{
  "num_hidden_layers": 14,
  "hidden_size": 576,
  "num_attention_heads": 6,
  "num_key_value_heads": 2,
  "head_dim": 96,
  "intermediate_size": 1536,
  "vocab_size": 8192,
  "hidden_act": "swiglu",
  "norm": "rmsnorm",
  "norm_place": "pre",
  "norm_eps": 1e-05,
  "positions": "learned+rope",
  "rope_theta": 10000.0,
  "rope_fraction": 1.0,
  "qk_norm": true,
  "attn_scale": 0.102,
  "bias": "none",
  "tie_word_embeddings": false,
  "parallel_block": false,
  "init": "uniform",
  "init_std_qkv": 0.0266,
  "init_std_o": 0.0,
  "init_std_up": 0.0266,
  "init_std_down": 0.0,
  "optimizer": "adamw",
  "learning_rate": 0.00101,
  "lr_mult_o": 1.25,
  "beta1": 0.95,
  "beta2": 0.95,
  "lr_head": 0.00506,
  "warmup_steps": 345,
  "schedule": "wsd",
  "decay_fraction": 0.618,
  "decay_shape": "linear",
  "final_lr_fraction": 0.1,
  "batch_tokens": 131072,
  "max_seq_len": 512,
  "doc_mask": true,
  "train_tokens": 1312000000,
  "max_steps": 10010,
  "dataset": "wikipedia_en"
}
MLP neurons of a small language model. Each row is named by its layer, matrix (gate and up: input weights; down: output weights) and neuron, and shows model dimensions 400-495. Each number is 128 + 24 x the weight over its row's rms, rounded and kept within 0 to 255. A neuron's up and down rows have the sign that makes its largest values positive.
After each neuron's rows, "fires on" lists the tokens most often at its 100 highest values on Wikipedia text that the model never trained on; "fires before" lists the tokens most often just after its 100 highest values on Wikipedia text that the model never trained on.

L8.gate147 [140 139  93 105 146 121 115 160 161 126 121 136 138  95 125 110 173 157 135 113  93 124 123 103 199  70 148 130 123 138 132 165 125 116 146  86 157  95 145 138 145 155 144  99 130 154 111 146 114 138 118 160 113 168  85 139 137 120 146 118 120 142 155 128 123 129 135 168 128 155 149 116 142 138 111 132 101 170 148  72 113  98 152 179 146 138 146 130  98 133 148 149 148 148 113 104]
L8.up147 [ 61 117 131 157 145 135 137 147 147 142 133  93 157  75 152 131  59 123 106  62  99 121 116 142 109 126 126 149 150 161 152 156 113 118 157 130 137  98 140 114 124  96 146 121 153 103 129  95  78 152 134  92 131 153 120 121 113 168 130 108 128 125 117 180 154 115 103 175 153 126 199 108 106  95 120  85 120 139 131 127 114 124 180  76 169 174 127 110 125 106 132 108  77 118 178 144]
L8.down147 [105 119 115 122 141 158 148 111 142 115  69  98 145  73 157 116 161 153 154 155  94  93 118  96 145 138 125 158 135  96 151 141 135 126 136 110 114 121 130 114 163 122 140 136 121 105 122 100 129 106 135 140 135 126 129 115 158 151 112 140  68 125 121 159 134 115 122 114 115 135 115  59 117 103 105 127 158  93 143 114 102 121 134 136 105 175  93 141 161 128 137 152 112 159 114 120]
fires on: ","
fires before: " "

L8.gate869 [123 110 137 110  91 158 139 131 127 128 164 117 111 119 116 120 167 164 143  78 100 121  73 147 128 105 122 116 119 140  91 144 120 117 131 124 116 122 156 164 134 133 135 114 102 136 136 136 154 119 106 134 168 155 129  98 135 120 117 148 111 109 133 103 117 112  74 117  89 115 158  77 130 111 106  81 158 101 137 161 107 131 111 149 171  95 156 154 148 105 145 159 108 113 162 120]
L8.up869 [ 65 166 120 124  74 157 137 146 166 140 147 112  89 101 159 139 144 113  94 140 110 142 137 141  95 107 126 131 145  84 116 112 102 172 113  81 110 139 155 104 141 163 114 165 143 133 106 154 145 147 128 133 120 134 109 109 126 149  66 146 110 125 136 144  97 116 106 102 120  91 165 173 135 125 136 126 128 104 110  88 148 166  85 142 164 127 153 133  77 126 118 128 120 120 138 125]
L8.down869 [110 108  95 147 138  81 142 104 126 142 160 151 149 107 154 136 111 118 118 122 132 136 140  84 114 155 141 156 117 173  96 152 122 149 116 119 129 142  89 148 153 105 126 131  95  60 128 127 123 138 134 143  69 121 125 131  99 138 129 196 121 133 133 155 100 128 120  94 162 138 149 168  79 165 118 153 122 109 124 116 161 147 101 113 112 136  84 149  65 133 146 138 129 161 124 125]
fires on: " to", " from", " and", " since", " until", " in"
fires before: " ", " the"

L10.gate1025 [136 155 134 116 121  87 120 125 142 114 174 103 122 110 111 118 106 150 141 141 175 132 142 142 106  93 108 122 131 156 152 171  80  83 158 154  89 129 122 110  95 145 167 166 126  91 125 121 156 182  78 148 149 118 131 122 123  99 147 132 113 108 115 114 105 128 129 158 186 192 139 149 122 131 124 133 127  89 118  91 147  89 125 126 146 173 107 122  79 132 158 160 170 115 108 173]
L10.up1025 [145 192 159 113  92 139 100 136 140 104 102 105 126 121 106 134 143 115  73  77 185 149 137 136 107 126 100  73 109  96 128 134 127 108 110 102  69 117 117  96 133 120 151 153 128 143 118 152 167 173  78 142  99 123 143  93 128 152 165 116 130 132 103 120 138 122 155 133 133 137 141 139 121 101  93 119 132 125  79 121 146  94 104 130 162  79 113 109 132 111  96 103 199  95 159 116]
L10.down1025 [141 157 114 122 118  95 115 111 138 142 146 128 132  91 152 117 121 138 111  89 148 125 109 101 132  94 114 118 144 158 147  99 128  76 169 133 119 123 136 122 137 172 129 126 112 111 106 108 119 174 130 128 138  87 107 109 124 139 144 149 161 114  73 122 144 158 163 127 156 126 130 133 145  78  89 115 147 129 109 128 156 122 147 111 129 106 167 136 160 149 129 123 174 141 182 134]
fires on: "\n", ":\n\n", ".\n\n", ")\n", ":\n", ":"
fires before: "|", "-"

L10.gate323 [144 127 154 103 159  97 143 120 155 125 146 147 145 135 135 160 184 137 136 147 165 126 146 120 148 138 114 147 112 111 149 102 116  90 140 131 119 123 117 107 169 125 149 129 127 184 115 137 128 144 113 159 126 109 110 115 117 103 135 141 129  90 159 151 161 119 114 113 136 118 118 102 197 167 122 129  89 152 131  78  93 123  86 162 151 125 144 131 171 126 144 133 141 186 101 142]
L10.up323 [101 142 101 101 122 164 143 135  99 176 120  81 144 135 105 150 137 115 118 107 142 123 173 191 129 156 135 104 128 136  87 110 111 134 159 132 164 142 125 153 153 163 153 145 131 177 171  89  71 158 146 185 119 155 131 140 137 129 139 167 118 118 136  68 160 149 116 112  59  97 166 129 104 102 117  85 152 162 120 167 126 116 151 170 145 157 106 129 140 129 103  90  67 124 107 143]
L10.down323 [126 187  93 161 140 110 142 157  94 133 119 188 167 123 106 112 148 135 122 148 120 135  99 111 177  88 133 133 139 115 133 108 112 159 134 106 196 139  93 113 146 135 102 128 105 105 130  81 116 164 149  99 122 118 129 115 132 148 165 117 145 165 106 114 122 102 127 104 116 157 109 106  95 136 100  56  95  79 100 165 138 151 114 149 125 128 108 147 109 134 142 114 166 125 137 134]
fires on: "°N", " to", " of", " age", " and", " |"
fires before: " ", " of"

L10.gate573 [128 135 150 107 154 155 136 123 108 150 123 149 187 142 154 102 143 124 107 114 137 168  89 109 167 137 159 170 110 120 142 104 127 115 157 109 127 104 118 147 164 123 118 152 111  89 105 158 117 119  73 187 142 122  70 127 104 133 175 116 109 148 113 126 122 151 134 119  89 141 111 125 130 128 118 116  94 177 119 121 161  99 109 149 129 155 106 135 121 132  96 144 164 153 152 153]
L10.up573 [133 134 151 135 122 141 145 166 135 133 152 164 170 169 107 137 121 122 146 110 165 139 106 130 154 130 136 110 121 154 130 129  74  68 137 128  74 143 141 139 163 139 125 174 129 122 110 134 143 155  92 147 136 151 111 139 121 117 139 114  77 130 132 101 123 156 140  65 158 148 124 140 141  87 120 136 138 140  68 109 173 120 113 140 108  92 119  72 115 124  81 143 158 133 108 128]
L10.down573 [101 135 123 126 143 145 101 146 142 102 133 168 135 107  98  71 127 113 139 158 149 111 144 146 116 130 121  91 140 125 115 128  84 117 130 155 138 157 118 114 140  95  98 132  99 134 125 130  77 126 124 142 119 129 118 118  81  98 155 135 133 112 117 131 135 129 142  72 173 153 135 122 138 108 128 157 130 117 132 139 121 111 159 112  99 122 120 100 100 146 106 151 193 132 108 106]
fires on: "\n", ")\n"
fires before: "|", "-"

L10.gate180 [120 145 150 112 141 150 117 125 131 131 148 116 106 119 168 134 120 132 138 129  69 127 140 132 137 113 136 145 141 130 121 131 140 105 154 158 173 112 118 134 119 117 165 100 161 135 115 150 165 122 101 105 149 128 132 139 165 123 135 198 136 140 112 131 159  96 142 125 137 110 136 113 138 154 121 111 139 109 103 100 117 128 137 122 169 151 153 120  85  97 156  86 126 148 166 151]
L10.up180 [ 89 104 120 165 170 134 111  57 135 136 120 112 124 126 180 110 129 107 168  92 182 124 122 107  97 153 122 138 146 150 136 144 117  89 124 138 122 124  77 138 142 156 117 123 107 121 154  97  92 101 116 150 124 127 118 168 119 145 140  77 125 142 116 152  65 114  94 133 108 138 164 113 152 188 121 121 140 128 115 129 140 132  80 135 102 148 138 110 143 159  70 136 133 125 128 111]
L10.down180 [141  92 152 140 127 114 157 112 117 119 136  87 121 113 101 118 185  90  85 152  97 102 149 103 130 141 156 134 143 131 111 116 107 141 111 100 132 118 115 115 128  69 137 158 100 135 128 162 155 115 150 125 122  91 132 155 149 138 157 129  84 162 113  96 159 112 117 126 154 142 110  62 134 150 105 147 123 129 163 152 128 144 164 123 105 137 120 100 127 104  94 138 118 107 105 124]
fires on: ",", " April", " May", "==", " July", " March"
fires before: " "

L10.gate1392 [172 119 160 168 142 168 115 167 110 158 141  74 135  66 101 156 100 139 145 137 117  95 112 102 128 113  88 175 139 159 106 105 107 186 115 137 109 103 116  94 144 125 112 112 134 158 153 146 155 142 121  95 121 102 119 104 130  94 142 134 112 110 124 141  81  59 125 139 115 123 105 160 139  92 131 118 137 111  94 121 109 121 139 148 146  92 160 116 152 111 127 180 139 114 113 100]
L10.up1392 [140 138 148 106 153 130  63 137 129 127 111 113 113 132 163 112 149 173 125  98 135  82 125 183 163 124 113 126 112 113 137 142 140 120 126 145 129  92 113 137 172 159 123 130 151 142 158 135 164 136  88 124 163 148  76 122 114 119 110  89 172 127 143 176 129  78 149 140 121 120 142 135  94 118 134 125 114 130 126 144 137 181 135 134 164 134 136 170  85 124 116  82  86 146 156 122]
L10.down1392 [162 159 125 156 154 137 146 148 102 116  93 144 124 170 132 136 161  98  65 122 129 131 124 117 160 108 117 125 137  99 154 110  93  78 158  82 137 164 120 107  92 126  99 157 194  84 105 153 120 104 144 139 106 138 159  72  84 136 142 126 139 132 136 129 128 128 115 168 153 152 125 132 139 162 112 107 121  94 111  88 124 133 118 135 113 144 126 167 101  88 114 149 147 121 128 143]
fires on: " April", " March", " October", " December", " November", " September"
fires before: " "

L8.gate41 [ 98 136 161  98 165  85 135  85 148 135 123 108 128 146 110 120  95 122  80 113  90 119 161 126 151 106 146 117 147 122 120 135 102 164 131 147  84 155 128 117 164 101 139 167 136 136 191 146 134 141 141 129 141 142 140 142 128 160 150 120 104 131 114 135 145 123  93 144 140 106 114 141 107 104 134 114 183 133 135 106 124 118 136 177 110 147 125 137 123 120 108 149 128 101 114 105]
L8.up41 [143 113 174 142 156 120 153  85 121 126 121 110 145  66 167 127  99 111  90 150 123 131 106 114 157  99 170 165 158  82 173 116  96 110 109 152 106 141 123  91 154 139 182 147 112 120 136 118  82 138 147 122 137 152 136 173 106 139 149  74 107 126 133 177 121 190 130 103 124 124 139 128 115 124 157 109 127 119 137  82 133 165 126 138 125 127 176 157 139 110 113  82 134 132 109 149]
L8.down41 [ 84 118 184 125  96 122 138 126 115 141 125 123 152 129 102 150 157 124 160 138 115 146 147 111 132 120 111 161 123 154 150 132 102 126 105 132 111  91 149 125 140 112 135 150 127 150 140 135  76 122 142 123 129 141 112 108 148 135 120 132 131 106 125 129 115 136 165 104 139 148 134 134 138 131 111 139 120 111 146 110 203 153 122 146 125  92 118 159 105 137 153 167 147 153 159 116]
fires on: " |", " the"
fires before: " ", " −", " Swing"

L10.gate1270 [144 127 123 162  90 127 137 124 110 149 131 125 138 138 137 139  99 131 146 135 145 148  78 123 135 132 102 138 134 130 102 135 137 103 165 122 146  78 172 140 143 130 144 140 120  97 132 141 109 118 151 100 150 126 106 106 113 100 126 123 139 137  64 139 116 130 107 156 137 158  91 155 105 105 145  98 133 111 134 108 138  90 124 188 113 153 149 118 113 118 158 117 130 144 156 129]
L10.up1270 [122 104 103 131 121 122 123 106 157 106 128 144 113 106 127 136 170 100 115 128 151 149 103 129  95 135 140 158  95 129 138 135 145 154 147 108 120 165 138 134 125 152 143 118 146 193 155 107 146 139 135 154 139 106 137 126 127 132  97 120 173 133 103 122 128 127 156  77  91 135 141 139 133 132 141 195  80 113 126 134 160  81 171  64  84 116 118 127 171  54 102 141 124  84 129 123]
L10.down1270 [121 125 135 125 117 163 139 131 123 150 102 134 121 123 125  88 183 160 125 119 123  86  63 128 115 121  91 117  96 122 123  73 119 116 111 158 118 134 120 130 162 141 166 100 111 142 110 107 138  99 134 117  94 125  79 134 131 139 199 121 119 165 122 138 116 164 116 105 122 119 179  98 138 152 116 137 158 141 140 155 123 111 101 102 113 160 131  76 126 125 119 105 118 123 148 148]
fires on: ".", "\n", ".\n\n"
fires before: "-", " It", " She", " He", " The", "=="

L8.gate1159 [131 117 141 122 110 109 118 106 146 142 106 161 129 139 177  87  94 139 177 128 158 137 100 110 129 119 115 149 144 176 106 145 139 119 142 144 113 155 101 124  85 161 117 117 120 137 144 132 165 152 103 162 133 156 142 139 157  97 138  92 137 127 127  93 116 152 115 145 136 130 106 125 136 123 120 122 141 126 131  94 158 111 106  97 193 165 113 117 154  94 114 111 134 194 143 103]
L8.up1159 [131 102 131 163 139 169 159 127 126 121 129 171 146 107 124 142 113  93  80 160 136 105  96  77 164 169 161 120 115 124 122 130 171 138 101  95 117 122 120 151 152  97 119 103 108 136 106 135 169  97 114 139 126 112 139 154 131 130 102  95  87 137  84 103  79 124 131 103 141  94 126 104 118 133 108 137 123 145 150 111  89 104 118 126 108 140 126 101  89 122 142 105  63 154 108 136]
L8.down1159 [113 133 161 161 138 150 126 131 152 152 114 130 146  83 117 131 160 120 121 126  96 145 125 121 168 125 130  98 148 145 130  94 129 131 117 136 121  81 130  99 147 117 128  89 171 139 126 102 164 108 119 117 135 130 130 159 132 133 135 152 131 129 204 131 162 134 158 102 140  93 142 114 128 134 114 113 123 137 107 162 102 112 146 112 132  91 122 164 117 132 127  96  93 143 131 125]
fires on: " October", " April", " August", " September", " July", " November"
fires before: " ", ","